python train.py --n_layer=9 --d_model=192 --n_head=6 --n_kv_head=6 --head_dim=32 --d_mlp=768 --vocab_size=704 --activation="gelu" --norm="layernorm" --norm_place="pre" --norm_eps=1e-05 --positions="rope" --rope_base=10000.0 --rope_fraction=0.25 --qk_norm=false --attn_scale=0.177 --bias="none" --tie_embeddings=false --parallel_block=true --init="uniform" --init_std_qkv=0.0257 --init_std_o=0.00607 --init_std_up=0.0257 --init_std_down=0.00303 --init_out_by_depth=true --optimizer="muon_variant" --lr=0.00152 --lr_mult_o=0.862 --beta1=0.95 --lr_head=0.00309 --grad_clip=1.0 --warmup_steps=200 --schedule="wsd" --decay_fraction=1.0 --decay_shape="linear" --final_lr_fraction=0.0 --batch_tokens=8192 --seq_len=384 --doc_mask=true --train_tokens=107600000 --steps=13135 --dataset="wikipedia_en"
MLP neurons of a small language model. Each row is named by its layer, matrix (up: input weights; down: output weights) and neuron, and shows model dimensions 48-175. Each number is 128 + 32 x the weight over its row's rms, rounded and kept within 0 to 255. Numbers have three digits each.
After each neuron's rows, "fires on" lists the tokens most often at its 100 highest values on Wikipedia text that the model never trained on.

L5.up563:112130098117116102157111215099126040162128145105148173151078138146159085161160172065131090160071101126097087149181133136060119127098097102152072120188151167116146109145109093133097222068173143145107074151139192118085117093104157102123099117058149154130159130159140124153145144112149085116162089081072094159130169106090149155123154131153137118161100118150153141121113127129087216082112
L5.down563:192161163140095165131143126148144100144139180111083075112148114077064118099116131136117093122090122142135122117102125190122113088120135142069068161100085149192095149132137185088133108136131125108151129142116109179107152140164120107111125123156149104127111149099098150078173120134128100179158141133145148144137132116170125103131080101169059137096195178137126147090150079122190130071134
fires on: "in", "w", "ist", "at", "ound"

L6.up551:142158092154060107090122035179112148122155094074139146137166155120143159120138138117129124089150141141154147159075089153116083114165083160166154109086131127084146156195191137094169071073145098122143083110117109133149102133116126082142153168126148113175184144125107175098165080118139124159167098127139126147116075091096108105132119157131123099110133158119140127089129080046082127146112
L6.down551:154124103181115177086105131140088126109170088127159148169122130125179139142131137135122116090166105140095116112133137119134110135108167115111142092141151102142157184138057136153128100126154083098195138136090095131182108139139109145116149132178140074131162107162081123115129139093151171149154190122166119123092129102090158149095154197135071182131120091151153117143090115088161131161144
fires on: " Sp", " C", " P", "et", "old"

L6.up532:083179086154080136111081118023182113115165119112106125133126168112166186116046129094150167114164187110079111086079059076113090130118130098109154146118115169171211135116111092120137127131074179126185141149097086122109075165136070088091184111132116111146158122102112137131131130112187136164106133161121100188109055138118134133158121104109143096142104168112125111113126107153123100099144
L6.down532:107153113127175129165136121080135113076122070093140147126084096145121182128147102136093124144134117124121099169114120135198166116085120098138099084115106142115157089108126164201115120045209114109154073137146110151145156106130117158122094099081151134131114097116016054119148158181134152147155171177151144110159199104093112214108134170118177142164169148142116133134099176166127194137101
fires on: "ain", " is", "en", "us", "ut", "iv"

L5.up603:173091085139129118113165149101147133074117147124119127075047175152194163091126104129143110111163130116110057148160089142160178074072078079113170117122185160038102085161188137132140115105122124096112137131139153087069134165142129118130159126113148190166124111136086085080115173124134155112142091152115144176130113083102166138176106126152152109111147078136059188156134152136065095096117
L5.down603:106095147145110102108121181122103091157075122149171149173200091117097159131119163156153094113169093123132111137130150137151148145116110167159096145097117117141106138092144095106137133142115157121107091086118074156136117175134147079078127219125131136190130154065133097118135111176200151210167125189111129093109116095188146101113138145169146125145159159082131139188115146037104149107051
fires on: "ron", "ar", "oy", "ough", "ab", "ith"

L6.up313:108170142161159099214094145109134091135055134140074144129174135078144180088145090109151137141148112069073183139127089104055104144119056149120084118138149101148126097119093177149151166166129128090123113110150133120127127113083129084165153129117160131139082179115136088085148118113092153099142163136143126168119135103207080124107125076177099135154132115042113129145133156116077170114153
L6.down313:081080130120128101131109126128142144158107192166099076112207182147081104116201130148158137139154118107084068153129117125118081149110097098114131149165145099103141200091103157144134139161183167128121088095119139132124139098134145121089100141128153152113148186082081160108106112111143121093105122071056090146107170069134084183167104138142096121168111080117136134138170145155094153142139
fires on: "er", "ian", "ot", "ist", "t"

L6.up210:163090091062135159182133130154088089150161135161127195126142137052128121182083143128119155167121125148065114144162108122178125078185069128093102141144088105097111102121151130124129088088123114090144123116087171089131149171169153120137103148058112136130094146170160155154160113088127089099178117147109141052155160152113116136145213159086098144146144134088166137133151114142121098099134
L6.down210:152182079155162132115089161160151076119106147162119081153191077085128121083130122128094126113156088147091137101093048111116171143143119135128118156128073117105098153123100101136168096107169139079105171165175130058103133127164201110131097142115086176131182144099134113047090160163128133131158144156166106169154084090181132110080155155105153144104127151122177151179080101117164144194168
fires on: "f", "ist", "at", "ab", "it"

L6.up7:126102087093133174111166142108182127142098145093140108104135151125125100115126134124157125210143119106137168161193136128085161181159120109148159143127163094157096103044106171181137141087060211077138135174116077092118102092164164146169144146077189116108209091130089134160125075150145149119128147125091128114117128075147168116105143116095130115163106106129169132107195128134110120141095
L6.down7:107132119148166159160120181156070104071171059139126135064077116135115175145150068179123138085148084102097088128161100127094146134091084058115182166098140113122139101128098117124092113069159142153123088193119113100146105136113141097100130200152175131122152114102107150151094161129085130106149098142180085128115131114097186077127162140158056107117149142101111111096102184076221128170147
fires on: " th", " Th", "p", "h", "ade", " f"

L5.up582:176104112165113126092115122120042100125082171120135096134113069115185141088090131132129130180151109092157141119089161193133106123170129166105148094099160130132113140158171124131142089106145148097041154129109118114154075102114143114111151140138151140132075119130168165072099173117135118091143125080150170127152075183209103141154103129080227082107201139119141147147131123155111092106170
L5.down582:158088093088101145079165154125034115145063131157195140184131148087175130136082177152099120089120125090112129102136150087169150127164116150200098122150146119153128153143162079131178159149113104120142135118149179155097173148113131106172085121157118146093095098149112120121058132147110149090113128138145171126156150154124169146159095180089085082136163154166075134165108093123189153098144
fires on: " ", "x"

L6.up396:090072144156135085162138144170163124134185090137113176135107114125165118154121067098178137164132105102086160043147133158120115118145154080142097090166148111114154148126203119102108083123147139150103165142100157118150075117164106113116167068150104021123148075120200142129152123121161158135093079126135122204116150165155151081128125110133171107103119138132085105185143113177143104128106
L6.down396:162139122145085141096119133067167095138115128138067146126135130103161126080198116165122133111182110139130061148163169124109177112137206044112101098122171153102074145134137136167153137133132073122174119136133128152140170147098119143122102109120084124161104097062039094092109097115085097159145138133173204071123107094154130178173129112100151096136122148138111125163150110104111159108144
fires on: "l", " sh", "ing", "f", "est"

L5.up367:135155118118132152154144103069166186127113140121164148122154172123089178170099116138137109120122167114132165103145073124076134180118171049132117109143112151089062127149183106102155146086133128142153151118141121113106129130157127134080178102102147156181109070133137158118141062160151127085140170135160163127107076134170141124104180140158096122115163124106137089146151092104118086166121
L5.down367:178158102171203090112163167091161159113130099109134107159103123132144180128105116138103124115113063159078131158183073133125123140156088145068145141095154120183196084145114100079160097138131154087146109096155115120056133148104129171076075159144126128095143130118135168078153115103136057186065186114104114108158129109145178105133066115149135123102216137114128148107123096111184098122152
fires on: "um", "our", "or", "un"

L5.up646:111131128131171098157143105143070140109107168182072162160092149102153160108103142152091104147155109171147165163165147124092127133196095134148104190073102100132105181152210148151140096098156089149100105134152131148142176122137111140107127134094154167128165072154123119091136054131166162136200118146087162122120094165071093096153101147136121115064119139104119091129147124139100065112132
L5.down646:099154150094154206159082160104091183116133132080108152155107071165130139143078113112115109094142148142180056152164096216182180204081154156164175107131117164079137056127075150065092147149139161111105154150109121068129080123134117111174082072100180133128109157161115150164121117113112125134120106163132134147113132130119145188117144152074129134113127130120109124150128104127102133130137
fires on: "-", "ol", "ou", "b", "or", "w"

L5.up437:106110102115161130077124141109177118149151111155113182114098121133151173142164102122131085124115080111127155076133126170184111155065141114139085088145125135151149121144206140093186128228149181076081056154132191196118179102157101088133100110147144150110150093057144117135132099116177118116163104182181097151127120064145100123121094154135159123175122111151165119118114138102145108137159
L5.down437:112150144076173163090112134117082130169098087167145075137160131115166091103180111142070160150085112088138024120137121113110148123108123145156196124152119115134142096089121127141141151135159115127134191157083098087153095138112137119083120112192100149121148163163131169129158132092090115118184140121121163141172169012130129108104041130088089139200135110132133161107140083080152105066137
fires on: "est", "p", "ow", "os", "ast", "inal"

L5.up11:129113099149108109138125150134134112091173131130127102143140099113109133095169097062071113131116159127118135073141130121137218080146171161119107111127152202162149117097090140105138145124133144165116062130177090136114099131076126117142189131090091135136114081140132152097136102119103127103159139166172169102137071080187252088157127172146148144127177137148135147020126158144106106159176
L5.down11:132146143115146094076116134162110135149117139118155108125106104134216140132186123138112159171102071146163162166123177103082158130151141154161098113117170077121083130076112132167100183206062113067169068150140137155140155116103066108155111085119147095201118128092172123182103124124185158065131095153150078148087132140100139082142068153154177117121178094118112122150167143134159179119162
fires on: "o", "in", "ubl", "x", "ru"

L5.up205:121201119106152129085062096139120114083111112076128146062114099113138167129144092106140120097117141137134087132096096156161091116083205111141160133106060139158180188108125090124075176189091159132139128145109127106139072180086115139108151151114132132163205136073132158124072151144148169176106114149111066149139151139069124193113161095169096117158141118150163136163125100158093125143084
L5.down205:180152141150168133135126170146061116115155106135149125110158137181202115134117163114142118117097064136146112123147099112121163147155109140115155093114200120105133135085132128181183044084127068134187187116110161142161143109178129113159101133200068129084130126064147076128142124081065065145098118090091114105174053147144115150171107125152165128114132099085154124115128111117073125074111
fires on: "urn", "ear", "ow", "est", "el"

L6.up472:111159163144154147122084169160142118110131107091096096086116117101105178130116097173147122135122145066140156138169096101150101082078223084093196154129075165137135125140165102067108118104116082131139168145116075138080072116141118101137146167143166123146090140163090147133150146157172089112108127086128204070106112078141187139131117073122145127130174134118120201170160088145106148122086
L6.down472:138108098048156164230089147115194132115110102150142106171101137135106092117119097105089112165145132121161101135093165193112053105135087149123140106159118092101124179135150130151176201138122123091159124138147068157099109115117123117109141154098142078124179161164112134167080152137172170092148162146103123126088145178129058113155150131182136137104157139141142098124119131167122183081124
fires on: "en", "on", "iv", "old", " ", " T"

L5.up28:146173047114122167169157096087095141083092117090115136091193107122140142140120138132060121063127123088149078124094098184102172145118187100088100099141166126138149108137117137084111105068104144069134165137143117117155115137156161115136088173096144108199125141118151145117121160162131073105186130135174144138081102170157100141189152176153202142125178185118103188150086123173129168141105
L5.down28:115102127127057160152082203120155143137133084151116088111165142084184143137123117196106134126109126168125144098175146136118086142130112095112160157134135111087165164104107140142108103095158201193106110127111136078150116164138102118116102137131121170167164129076076168117095134153147155088086142125149121132137169139080078085111096150163037109115126115108110123143116145134159120037099
fires on: "t", "ot", "in", "at", "ad", " R"

L5.up137:124108067133101109149131120131138141144145100129079115072126136110127125108154117118121152122167105191157104125089178069162118131094121088173215108129099110152120128146170110132092138106152176070108101133199101116128111149125199107129155104098161043096156091139173100134139148122202160147151109116082119121182154100134137042167101161114088135169133057173125147113127146155124147147145
L5.down137:111136116141139159186118152124086151094156096151082116183194112112156025143162117177124137128108136148148124165145127077146164090155146089148150164152098111133110122128146180144117139136079120096174126170157114130138135144177155162081168087150078118082113064130127137135075109102105108138116143156046164124112191098129111110112083103120086138081132197168141095116167188103133112063158
fires on: "f", "z", "w", "l", "st"

L6.up577:125091117181136127201095056148059149118123168110105143091165109144203103113126140124096115113115174105102114066093162121142110223148185169127123150124083104175180075125160130137124080137065071120064177107154091093129171145147193129179105107138121075146165119083117096147163076088167125105091154093121134147061111127093129121129145149112109125136121124117155126173145131131108099078117
L6.down577:108075088158127126109096163164096126105122152090201181182118162191084095166138141114130141129162127203091203102144137104187142105099138106142101054150124074142101179117053108125123080092173096098176125134099163095125114066162108109125120148137134171098116111131146102130179068132126120159127097121126108098105177136131124132130053107144094084127127099149107173126176176060098100143143
fires on: "t", "f", "a", "ad", "d", "w"

L6.up305:111114110150127145168057119111176119190130157160155066152083156076153134119143121149079147112158156106154119106084116173068176173138108096101129092141103127095128114128152137098106136140146095133098117119158112230157197150140157106137099165080113091175123107061122070133095192128148103115132062130124070150117131123141158131167170144072158151154102098177125143149136140172088130112149
L6.down305:137069107130136095085178128080110034097159096131145121047151204122111155109118152082143178111178095102029143156142145065146116134107132108146094177142159100171096108140131142152115125075174115103195152133173134086072104094093143116136165131179137106117115162166148136121127131199107144147101163145131140112149143104181094083140127067115166093107156174121096134101113082132145182121132
fires on: "-", "\n", " of", "t", "al", "a"

L6.up58:134000104144192147108148114137103082102151165061134198107094125119100143149060101116161134170144155175073099123150164085123166119101150115156135133142134140140168169153114185143042139095133164098116128138133084137086180071144116142096151169179098120115138150125109135067090113061146088099158127151113109131098133121128150181133149069165109115121193132130132109165178116091089157087190
L6.down58:164105082158144074206180161131112141100157171123164121083157113161123180134092126103095108125120134112132200044164150138095145064123121119090167169107131130109123114112114159169097095108112068115114146112114130186117124103119129131156179100150117127111092091138113087154162126106168116142178146115149135130052124062092133098148133141126093147080152132125196156120052198157155145176131
fires on: " P", " comp", "ist", " f", "p", "ast"

L6.up581:140194137167151129159106121082115100053160127143122137110157116100121147180148106157134110182093152119159146183124159122161107158125110092108066102067102159144100095148112103099115177096175142136113112084118160141105161121157135137135149125138133148135140152161163145149088164099144144104183086186149190118101084182134100223087179162101126131128135067060111120126167149065126113125113
L6.down581:141152153110185108204123126121081175147081105162163169130131089134121130149159116119162143159104143146099154102133195198166055153098135156115104162140125116171177128131109160167152106153144083123102084088142108112093122151085075137184128110084136119122174130118081133127083109133132099138123118203150124123180078131156103111099149157130109178132124093099135208083181124117006141162168
fires on: "ou", "ot", "or", "ia", " is", "ri"